Weights of a small GPT-style language model, trained from scratch on English Wikipedia: a variant of Muon for these matrices.
MLP neurons of a small language model. Each row is named by its layer, matrix (up: input weights) and neuron, and shows model dimensions 170-340. Each number is 128 + 24 x the weight over its row's rms, rounded and kept within 0 to 255. Numbers have three digits each.
A block is one neuron, or neurons of one layer that tend to fire together. After each block is what it responds to, as a language model described it from the Wikipedia text at the highest values.

L5.up114:129157187097109149150147129091105141098136090092158137138116118138152119118129119126106128079172132148146127127109120205121141157095132095086166132120135135139086091097114126094126123144124111114145116143111148077093168139108114154158134120116149109138128091127138128105165120140167175109144096093120072162108125185134157139143153133101158160140116149162155102137121136142161119171163091145089081136129164125152138155129143115146152148154141122153138078129104165108147148121148156108105128128136126118103170136114
L5.up305:080125102126138164115147142156120104107094133157145141158188132080160115089091164098133097145115093114187094145144103108116143176106123093167100176159094129129146133135118108122126160142164141106086125107111136141081124093106125176111142140129139136128110156101113133140124117126121113131141087091147096119114114137070147162158063143101154125168095141123105153113087087141128137100174161125135124187164146104141130185110146123128119149197144145180143072143127153119138130149137098153102115117100139114136130129090
L5.up367:103151123150112098133107123098161141137141141161134108139066143130154134124147084097145116089163125113056134159123129117120161141110144089105119145151155169080131184144128104133117136110153146092118136095131175180086117132102128111146109153167133132111142134160162138109179161155137127140112133118161094149140159131124103150109113079136086135104122138105122153132085145055082111129102120134110109084116149105081166150127116095152137145098190087148157151149145089106112103149122152140161093099113119137091113176117
L5.up458:128094117112114129188111119114149107149120079110116137121104164151142135126119156139133094140110112151136099126070157131121124157162112084151100122106118143144129153149115109140156150136119113142130165140108155183141141133068103174125118128132101123111110100144133081139152120083134143139164121087168121152108130135117127092123122158151103156154148093101126083137098057116138139108115098140134139101185156126110111159136144144162115156164147119106102072091146139214127122123108093165159099105126117104124144102105
L5.up900:108160150118128133121112136144163116132094105156146145117142115152094131101118082129114132131153115126125100114148150130153127128137134096149107106149115120127109128156100097133106132140140142128111120096138080110133177159170135116103089146134130101091117163162133141113108158116146124120143139094120154118130089124125118125094082093117098107128111146139147086147136122106122182157135096088163107150147147110123146157140144104185103133204168161135153108090124158126158138136091130146140163128114148153114161122140
L5.up1033:145107157157139133165078124147136154120132111101102137141113147107142123112128112131119078098161154106123190093110137112151128152139109146122140086152178123110158100080126073106164095140110110132134173037181113106123170150124110113088138087113167173123090113158126095126164115151139127161121110163158118150134138100131157121120106139115178147125109112150132123152087068135168099123109076149134090135178145124117118139136128080170099143100162118104129122108156166149129149123123124103163140169131125136116120146099
L5.up1150:108101134130117128113106120115154104134104104168112102132113093134129154100086124097135088109154127169115089161132085154133131147105112136116126138127118162137095125102123153143129109133154129130142150167120108100145175138122147159176096142159122148117145099149151117139125121091107126154144120129145137168149106127055155149162071128148159128114112161119094111161109105079072132115129160097118144172150133093126094159113120125152098087100120122167122148131160128171102109150089113099175112113132135100120181119173
L5.up1673:125112168128112141119097140113145157124128100121116122102124174141163126142109115096107132085131120146101147138150124159129149147151143115082147094120152165155100136132111096126136119158164111125110126141137120117100132136122110176123103111135155088105108136161129136118168110103116141124117105127127112123137126156142162127159150153150163124153131149132130113128109083134099150150120111159104132112155153118107168190147132099142129138172170148130146095120126171137135124139138093073132114161145102114142175111132
Responds to: The first word after an article (the, a, an), usually an adjective or ordinal such as famous, infamous, nearby, second, plus digits inside years like 1960s.

L4.up2044:109124121102168058115127151101103102156122135104078150119131141170131106103148116145151096164104131146102153117093136131144145092127124133151137126118152120136123157140142105165135115135118117145123110110171148118173144136134140126119133188088156154163110126083118124121116143119117131091115118145111165123135140129131159179148139098150103165170103154106138161138120112072139168149139169130095180157162155131109099142189116140097113140111134151140141136136120112131166101103121141144106168136177075130082169130157
Responds to: Tokens inside a noun phrase or number before its head or end: and/or linking adjectives, prenominal modifiers, month names, digit separators (early and subsequent, January 5, 10,000).

L5.up170:118104083171115089138132121141121084158088115146137110134102130100180124165133161127101156108099144125135130167145137119118138102111107117131160133085127144140167157113155145131113149063103087105129122155143133130133131129141087129128107105094136124152155129125151132128123105148122115074172131118154126153168174105127111120145146140102096144089192128138157159126143139162131117130165138109153154143162158118137145094110135075148140120139109076137171152120171149128112129116173156125115162127158157140076087092127
L5.up236:097145137164130157130147149099136119097132114089093144122153116163105135124116151112131139124136155101126141154190150105168178110167127086113119157132124127111091104137138152098109122172112136153162167129120169154132089107132176138090104123119138110171123153113122156091195105163152139121094085120136149128113096101153096141137146155168146126159160143128118163070141107139155091110097125156139121130118145147152088128103119126093155121104085079108098122140113126125128117152157146074151124148167119091085123155143
L5.up488:111088127134152093098158089155136138078125130126111103123121120117111123133114191172094130113138110128141154147148164144130108117130128135160129088107095152129084153119119150100114130137130103145124123156186159127077111153171138159117169116175131148112127138112077151134135099134132149089097143083126137169118121113167136121161069147107099156112122150109116143106126167179126157141152129110149119091154118191154075205160148130102132114162118109083134096082147116125160142136153128143145125106129153124122119080124
L5.up1037:111139170105105137124111164155115177106157164146142110134123162131134137144133132127140145133140134146146130128138151111092129139137158078122102131108150144113164128136141123103148096163134134159131169120113153096143140133150106115122115110071141117136145119155115101067167130136105121132121123162157080145102119152176068111123153101161122110129163144135113164088109133118160070114123131133123153132093164143073099141131160118111117116182184098074160119167088185123130141096128123119173095157112175138152147103124
L5.up1087:137176106111127133106109128087159103109143127120125159090083178137104165149129150131091176112108117115162113122179130142148163146110132138152134107136139101118131129125110132127146113159104132118151122128161129112103110117130157129119180138166139122132114117118092173140133071132145097093143142121121129129150101089135116125130102141119083123061089152091155157120107112131143141141167151118147161122088100096107099141138120119115171146111112119085151122156174121085158146132136140142136109101138129131124169113096
L5.up1312:115104142162112168109101094101133111128115104123126139148133129128152112136112144123147122133146126144143119148154096153126134102159091150104131130099145118125130160111118134129146102123128073127112127114116119094171089099169124152115135129141175107145140133122121167096164119148154122117152128093100117126185107124121150144156143140146144101063142160126120141131093084167105130163101128149137114122120100130159113141127113105131163119134160088096098094113137169149131149103173149118144146134170113123152112139166
L5.up1445:154093157124143114178148134118133145138114154148155107126112148128143122074134163125149095066161122112126129151135121132100155091132145160115106124127123140121145150102116123107118138152100070127137155129127137179134106128150120174131121118115139083139131119125102154150134158143133176142134100121147056116101131127158124120128129124172124097079162075098112176102105098090129137152112095096105112118103090191116054122117115143135112120134150114110126116111124116121100106115110158151148149151127160131163122124150
L5.up1584:099152130141104128116140140149127146131120142127116139164124129127175154162118132135143103097098129140120105149108098120137151101108148140068132173118165109162120115111173110167126155158140097173163120128179126162101122139118147115153103104148130104141120123123134152088139161123133145112136128118171131138096126103136118150119136124165147136108157176107142137138119142087150110139128142119128130100134145167131090129083113119114164170151123063123104101112147117154081106166106128149095159074084138155146090104135
Responds to: Commas that close a complete main clause in mid-sentence, followed by and, which, but, or a participle such as creating or placing.

L5.up129:113120128147105128083153179118114147056103151167143105157115180182112119092102138119123119137169096115117103134127132127125133138130150123155153082102114126099153103119116147147142144145102160123116118162129132084131151109149137114109136171129169128079142171159147134157105133147086126174107115140119154120134114108093115138148102087117160128148103126127132171081152150152114110158141139124121156155142150131108099147126159109131147144168141131154102117158095180131116113153133141131064074116118101087090096138138
L5.up253:110102093116088123121140116110123111133124160144180165138134096136124145091144113090120150120176115150142134152175147118090105161113206085126144166102152094125150158147129131127139119127098127138137126142144134173153126065108118105080138129112122140138107142096118133201139128129124172099138118164117134147118146118121117076134151134136136106131135136109083115084156156076149144117103138136095134103145111135097127144160113106134091160161105115091136133163110119147143160111125133130131094094138154069106139128127
L5.up1197:087107161141115107143139129115184072074112144142138163111131157157146111110167112136109163096190099157140108120150086122122111178138100108106129125155091128089139119138183144106143174135113149154116183104149137071127154096167117079131124135091106139136118160172091122169089142108106123167147137107134124122101080123144143130148134144093170100138131141119107112144130131133141122132150153136080164154093097147139098148139119123087185114103124180140120163132081121126099154111114116143145122101128143080146140110097
L5.up1267:148134137153094137158115115105134155093130122181134076107155185123051127111133167120155117124151102147150157099126128142152156116108142113120101092143115099138162140092087126118116121126132125141089151109096151136140110146131149083157104113109091103134115136105073119156126136113138132149120098133132104118184123103111134171147088147173104125149151133120098153121136122132190116152113125107086167151131085133099072159143112155128146121100109102124145099121082133129198157140121154120132131152128100090097077112121
L5.up1318:121126157129103140121137126115142104129182122123109118119141117138085151083153138120119161119164117129116173090167094088155120114124119099126123087109133120099173079138139161112152105076146168116111139125109105094091130157158128145110142122117120157133144114146093156132156144168138123189141126171111101132130131157108116149133122099170145124180181126139116183163121111119100145156128125139119150098100098168150139140136102124151102129106154132148134156124118152093135158105152120120188139157171104090111089155153
L5.up1360:141079152155112134150131116144115155096117136153145133137140107130134151126102122129136213153105122146128132170161131137099125121133117092131099096133091125152118144116114095135112163118122091123130116123106123090169092142163126153140133110179130131118145133088125169140147094139088143134107116080130144136100141114164128091131167108160135125151169162103123122091108114115140153104117141122160193163166117104133137114131116125119119138159094117095159088124108145106093114108120111148140115156191100088163120144113
L5.up1661:110127129159115141161123141125115118077116156154142149078125137113114138128138125151094152116145125160170134137163143131147090077103115101120109091127094123145162113098124148124117131136111127128129113120116168114141090102119135154123089116130109118129121169096098158135115135127141139131132127134117176158194140129114108138151151147139120116105101115097123130102088179135139109165175117126104163110121128133107147175118134159127147130127111154091148136087108136117137106111113128113135105149162123095108098145113
L5.up1811:073147107141078090142146142145131153109098159148079120103121155134118117113118144135136112129143114158116092131146083122129106139089162125133136124126126106109146112166130097128094114080094124111143146109143136164130142117187099142101103158094146146120157138182141095161131150089152119130120144116104128098169123101172112144104127080182137136169174104123141144137114111108140134175116135113106166111141165154153112124105138084150165149136156144181129107101113154139139128129174135114150155139161123140136147179113
Responds to: Copulas or auxiliaries right after a subject noun (was, were, is), or adverbs following them before a participle or adjective (quickly, never, particularly).

L3.up27:095129147149144087089144132151134087082133123129130108116112118159141152099203103105120120192127102134106074126132101135135139118112112160111108149127132087118117126183119119169091118122113113122113122146141091132116129141108120144145109140151142103159146188136137087148173109156126103164133118157126150144076156132112174176079124122187131120135121093134153157070137134102121116113133150103115135136117153172123116072117093143134139110129146160111135085126106140115135115137123152100113175063095121105095093090148
L3.up112:092082098165153085117123163091097120130160186098098117102137137087099101106089089124100080133113157130153128190119094129105168107133080166148114117138154139140122105119126093119118101121114145121141127150135113128171131130111123133094100114147098119105150044113158127113135148107134135107132120101145145103139115131138117149159085118108133130102117107149158119108133117126087140121133140147145131129095111111114082158117123151162090150111130119139137133075124128138134122128119169156123121097166122152202169102103
L3.up162:142152160076122078090176149139138144099111167133109150158118121139166166162143133146081071140089150126129098111122133104147131110121130089147161100151115074134154102123115158146130157128102124145133085142136146124103157137120155145113103117101127135093152117126124108132150117078109097086133129129085137124124108133140139159165152147137186144119121122113153132123131139139129125116149130144099130135120133136115101117143101125138132148138157112159142152153159106128083082099077130113149134105125149146132148141103
L3.up259:125100127130123083129162128123107141083136123111119172130139111064127132132181115116072117151075136113097142114113128118110147145112095129137145141120136097100149148144114138130154076116126159125125153145160096163135087151091119128116160102104131140083116132109131148139169123105080172111144187108095124109129153139141114130131100158113145152071144129131133146136214184130124134129098132122136140132173138128116069147106151118148156112154116142160119069151110092081131098184149170149140122117138170106108182073124
L3.up539:095173185087073097142137173111128129118164117133124134115111136122131126134140126120121123080096116142150135100087102116103137096110157066145094152139098097090113103116124139108117122144112092130124153143092154158141152101120101120126109151097146111062138134147110114101168138090119169134085129130131130155148153099171141099116164152137136097132107127126160168095100143168163113147121159162114123123146152117137114144079105117142134099144159154147157090130159123069120141124093161130122151124128129113110129128142
L3.up801:129184116136147074132153179087097052127146133163165134153107153139141139097134120138119125150128133136134162143121103167138145112116147102159188145160167098093148128178129127151101112094152081142136099123095101105165109140113114117085124165150110099146109155158148132097123139096175138085171083112164149148137092110100149121097141161116108113105133121095158162140129126129149117138113135188148136134140112155151137175084166107158109101128113111121148139102129076128145139135134136111154160114133101194122138106142
L3.up891:141140125141150107091156137123086115136149099161163138144116141100148131129132120141122122130138035151148143143152147119122128164126139106139089084144127139133140136123104095134126144106148097095128110130117086094148104132159108149115125127112136108156121122124095123136146102116117162153088123096145118107159120099147129137140096114153102104072111086146143140145120131097156074162152110112126126151082137116124133144115136134137148144163129093133124166124162130166100090145166113165146167124120106137132175136101
L3.up1678:090094150121115093149138166081143109154167108141147148128145098141147103095118154131075097106139118161154115125103101106136112115151143132170114149116173100090105091147180131120108138132111112104106114129099142130186086159129123124154135149129141145104098143131123115095140145124134144087133140129131088162098167162172149119152144089126167108104099112100085133121130123134102079144131127100130116131166128133116158120129105110149139137078130120167140108135165146129126118178143096114123151164130117173079141098118
Responds to: Commas and similar separators (colons, pipes, closing quotes) that close a long name or title, often in citations and lists, e.g. "Dictionary of Architecture," and "Red Bluff, CA".

L4.up190:114124103138125161143129113162145162114114160162119147080149109107148105156120128097124145103114108132104167130135143128132139133125185110131103157130144098135111153109146123155116132105131099137169130120140155112129134134134137120090163126149129140062151116118067120163132106088168157161139126138138190148101100164094102128094167083128096118124137135105153099125144135111112131133126152115145085148141160117108127124110153140120139134137113080122156147154136121115137128127119183093164170151115139119093118138093
Responds to: Commas (sometimes colons) right after a long finished clause in Wikipedia prose, before an elaboration such as "which", "although" or a list; weaker on final year digits in lists like 2020.

L4.up2014:131127113138119115152129113120118145114109130082147137125144138147134110132084121148134094168110129112112155114113122142141119136172151138137139154144147118177148135081157164090149099123132113139113124111172108185084111102116150089076131098164115156149157113123108111144191121152140114169141133156149147113134129121127164118130142130166115118093133125124133115067123136124112106153111159126112153120135109146130144100111147137168145164109100117082113114124108140131108116094128124135125087172120116116123083131140
Responds to: Adverbs or auxiliaries right after a subject, copula or auxiliary, before the predicate, such as was not, is also, was subsequently, is soon.

L5.up370:111099151160140121128117069110111122087090138115116112113091136160131141111141155131147161139123115094150119124136153146096149108109144149126169152142079143126209111084143063155120158135153128111103098132142108111136079122104142124106093188096115140148116151136129123106122133148144143129148168120098135083111107096090093130113185128152109125121093139131156106143112149122122154110101138061113137094135154136133057120142112113108165163047129150101136153126135146112100143137092131122141111125133123123134108118124
L5.up393:112111111140086116129125112127126138127107162138129109139095157150088143109102153161139119143158069134151105146157157118120085179087125137099141103108142085094097142100146110148121100121070110109084110145129089120129168125162126130116085167094157141129091137199111137148162095121104108164111145114158114119175136107135140156134121180154104144172162104115144119143094119101121141083143128107168128159131151098124112100083151140151104083099171170153102150141125163137103150131148167151168121098153140093116146131153
L5.up787:108113136150177095138117098130121134147152125116107134145109143124104132136121144144077096147129105099134085143131157116136124151137118109144131144153141128135139134134153154128107153126099123123108183145126147176154119133121118123107162171157155160127133168136119112121137115097129162124119162099113096139105145157161093130110147060169107162102123120104141116151102087133100181124102115135140180115143131114120132139138113110098110150090087129139151150128133118128117163117145125133153118109142109104115106142083
L5.up1407:116124150116170097094128129136129126091114136151133131130129114121179181083089096139155124150147148122126124126117121111136129100112156135142103093141130109094153122095104146159150161145141121145105116137109145110189143138137136128164109175154085107131150137136136106135120116189129141141136129126084119118146099140142156124137085128093126165140153105134100133149161122104133117172167092125149109144136137117121143131118117141116137138110139100149131182121162127140130140146128157135135132161145113148159170138124
L5.up1657:161097147123125125183138118144155149147110112131123082113143185158098107149114145172106124152131128126121182154112106110112131141103147169158160131152125156166117106128128076158134125101127099135137127125133107162077126102074126161135125152147111114149112089171102092144135089136104141165158149088135127090142128090111165146150078086119145149095153113098118174124175144154141165126119128132138136162119136161122155088144092136126047158113196119128105175137115166150098151110143126115108166111120126098126136120106
L5.up1669:133146167151156141132124102191091168149117170138131135133140176131132126149087162151141112144121132125114129120136124097128148135139160153159120100144148086127158109148109103126128124102186140109131152137104125147172155143126110094126123170129124117136121082147086149139072137116195138158158149167113101147170101112137097117133148113082141133129138116126115135089124140128086120127187129136136110133136134110126134105093155174116146124121118089116109194097129145171084139123138112126121118122137154108117123148115
L5.up1747:082143148106148109139159126167123112109110135117124167162161147099129158085068076143147146122115137145114138104112172108110112133106140165107126125121121095160147152142160111142105147154137112158083151116149110133135054117096115122148155114145155152134130177148118132106162114137148118170136143150138117113116160159143162121120139139089090106167127090113149136147143110080117086095113128097111152108140147148136125101123138127095107126108104150130144157121156098162120103121158166161157139104097166176156070139105
L5.up1818:151124141110121152116114158124150106133142136116118156125130116127131122122189106130093143123138123133137156151128137127152107118129137133073144100122144145126161184125123113117120088108156099148140195137128104114122121121121162151095126147081098115161154120158124128200087105108126159116115098163088123162110166157147107170134142117174141108139150112125191128115120097099106156066161140102110108095120073139159110127133154118158093159157145152128128151114128129148121136118137129076138098144116151104123144083099
Responds to: Digits, and the word "of", in numbers giving a total or count, often after "a total of" (a total of 47, 19 receptions, 16 goals), plus tokens after "Total" rows in tables.

L3.up4:122150162114131109105101140152180128158131157110136179133136102079113135102140126129124158108144143135107123110135090154126149102152185056135136143122136148148142093144165167132133138135112127140114136098082152127109126149113139144101169153134112140158133109191145123122164147134125104124147154101130102160132089152124133107109143136153161116110124136138160187102149142146114128139113126160095121110135154106155123150147126143127104124134117170110094077186115116119172133140155081137152150145067109120140149092133
L3.up52:144091093109144080116128107153098125130129117105133111175118161158108100118110150154123119116129146099123115122126129128085162120120164110129118153128163127123129093117173082122154151151129068126122112086097159121134174136143134130120090160103120142158169123114091111119158133123087146152124144130139144171117160096116194138081127161119128100167135137141150155105124090133104168101091132113158106171146171103158105085156127125129140164109129156133118094103141159174134112126131194159138128148091130115080168141120
L3.up421:098099180094108145108116135133164143127124149136091140120200107140133144132132069149110145163148143167089140108114091102170174125115070115141093109083138159144115166132139128097163160079096161107124142136114104114102110153160124140146131165140128114118163109066158100106156138157100139131103130097134116153120123156131126108119089154143159149147163172146126184137126153071123144148147164149136127107124158115135096100125147080132112177121165138119140124147164122097143089122106118126127106139135086109167109118109
L3.up1360:106094113140132134142134136127085102181134088132150111113105100124124110107125080181109126145163092115111146105106115121104202114132136096101130104077143138082077119125166144136138128136112120167131109157116141137132120134124150182145141133104131115120141100129151133135127110091117087114130107137124159114144119141101156149092145155112145148125147154157103153128086111138143158127118176135136109114129144099140102125083116090148116127106140150135123110091175143141141125144094130137120141131145126102121166137109
L3.up1416:100128115107129070122094105108110135124121127169122072178141163114125097084130139195132089123124159128171091116109101146111137127155117084121110104099155159142099138105152098154122189143144135108132114100153143120129124125155118150148155128096105112103136152114127159131116148106155096110123127118160084132142092108110149159099113112129137192143150143110146149114139092122140179120157112113174134159142138112149125113163130158117130119146166087111098155132119068137132156131111118143152139146102131075129105092107
L3.up1578:103128102158136150165086145110153060159073103149158101130157162138089154126158099150120092134097108107119106139141098085136138118128080074144146141108132133157131136160173135104160150125112096114147161121119136136127123113127136130134120133081130109112125127140097138101147122177171140125117111117121137157137129132139138121119099110121126119119119141176105157144112086112106153162138145142123147145118147100121101093099124127136106124144178099145102110123154107167073110158141162145136137146109102105108115132116
L3.up1592:138157148113096083116182115114121160175137096129113102125106085187169147120111137131154107090128146110126064170108136102099155158132130109160123157113178121139123112101125109096097130083126142140125143159097143138111193169102129156130133122148171134128161114113128125112170116147103124141087138140138144137161140108161114170086110125157146113152116122106167086126102111129165093102126131132090155136119113078135102162091082127116135115108163089170115087166109149092136137116123104164127189094094133138110107119128
L3.up1929:118142118090120124144067112145136113153169110150109140107134120153142144100157117151131075100132146121106115100104080138126199055131106069146111147108170135102080152150214110117128132135136110171137148108105122107101115132110118126113123143136154158171172118104152161136149137143138125130109121126188080107148122125127121140101110120132134086168159106108177139114140129085113128128134169109130131137153145085166120153129110136161112136140123126130106101145123137151126097123118146158144156122137074121085098087123
Responds to: Adjectives, participles, and their final word pieces modifying a noun, often after most, more or a hyphen: robust, out-dated, E-shaped, unlistenable.

L3.up161:136132143148148087129086133167074139141157129130113170137104100135119120108132129150130098152119109156140098133105117121156107094097085156132105077104182113097140143149118094121128103094114153158083119145141205127113117131150125108124155177115131155141190119134146161129142163113178134143175155138119150096142163155125140099138161127121148154127135136142159151154136090126134130105127125135067125153160105100128129139083129130104101158162113090135144165136137155139112159108120120101144140129096149137106082144131
L3.up232:158118139133108085128115094127088121102097155156102154129115128119128148148132147081124123130164102186141099129127108117096141128077114157125139114109188151137087154160124132149123129116127106151116113161143121162132130109138119149146153152112058161148115112158157093142121166148143109104110142123109134130145138140150152133128111097166149135124176181128099152149107076103069084145115118106099136121117156116094121119104109108107141147144104172171164107152126134150124089112137107141138145095112122139124084114144
L3.up496:101111143139159159102158155095158127139067094082140165113104137135123154144128085116122153129124137113131088118090144138096135148169136087076117126125162087095089123133187174152135149148121145125162128184127103110123137127153090184147139154099148114138125134148117166152142182134115102111100071100139146129150101127131136111091114106090110108118117112147145113131133114149131094121102144121169165111109102136096178109101125134121156100158134164167140137126130135143104144081138092160097143119123163091083119109188
L3.up620:143115133156143131131111147149127165169117117099129112133138102143166088094140110081118089124142101110108117095148099156139099104143130157109141135106144148147123138102122101136106129103124104155145137118112105169079089080127070146086100144142134126127118158143108152091117150162151105133128161158175089148142106127135117126098160116153160096099124153174108139151122129137136138193099132158067107102129119148122119093143104099138112132127124142090145165131125141147115093175134164150091114125104156144139107142118
L3.up643:120125133185178152139139114146161137163170148083149156102096136114135140101114130110165120170108160121115095125127166178132140105124120150093148135132183129102079124085152138094099103094144125151129125118096115129115110151140120153113156141183116114156141085180164123088086139141130101148127161159123190118145164099146105138129115143135126121111135110145135115122144100140138124142117139154181171139108129167106151073092120103114070120168109141147136157137117094111096129111099125134074115114153131111171107144122
L3.up1156:125096118165152134156163128128122096125141141103120158109159171095150118115129087123155161089116139172172117101173128125139092141137082129069180132120117125052112150123115102138162146145109120126132134132109139114119129100156100145136060150088089117155094133132106139129090115168157122100130116138137140127094136111161201115120089135095151092133122136115120143102133088126175079132107161102104145157079133147119170123158152139105165099157097191178171149099110138162144164132123160109112152146176118139127147174094
L3.up1600:113119137145115119111142165126124156138117129124103171143130117122112107114152126132098128131113141105119146119127136081112139106123104102132122113131124144098069086181121147144150144095095099160147107119116125124106124103107116128121119149121095127194112085138069150160105133132165128108098121120139104126134163089168159091093135106133079156117162106157141132113155086150121105161147130128131171149109096133129136113116128163120083134178128121134094170169142139153111122123115113158111149132166135104122141145088
L3.up1780:141128130144119131136129142129154069126148107127124141126100165169161107120138112190115130129129124158142101117159116090131129130108144126134138103098133143160133129129137175139140099098111088169125106147143115110110111086128129161130097101129125143116104122151102164129091173108138128129134103137163120141109171126153143132173125125109124123109101164099083146135136110132127116125141098124146131140102144126093172138157134130122111139116107124158120133121138102146130128131153103120121132098146113099086107157137
Responds to: Non-first digits inside multi-digit numbers that are not years, e.g. the second digit of counts, percentages and amounts: 10|0,000; 2|98,000; 6|0%.

L4.up1911:105114125123119088081107118168123132125094162153148117140162149137158100125145154151115107117122114128132097106100164112182121168147093102142135146137150131130107122140145121112104131094113126161130111147111117140137108113116107127098123137118090130136108108155151106113120120106134116140123103110124108163124136120111102151144113098135168162155122119121189138154125115167106141146128165103135111105130142103143129116103143134093119128123149116137116214094111148085115152117145130153116123116121143143158125088082
Responds to: Fires on quantity expressions about to modify a noun: "of" after number/group/couple, number words and quantifiers (three, many, various), and digits in counts.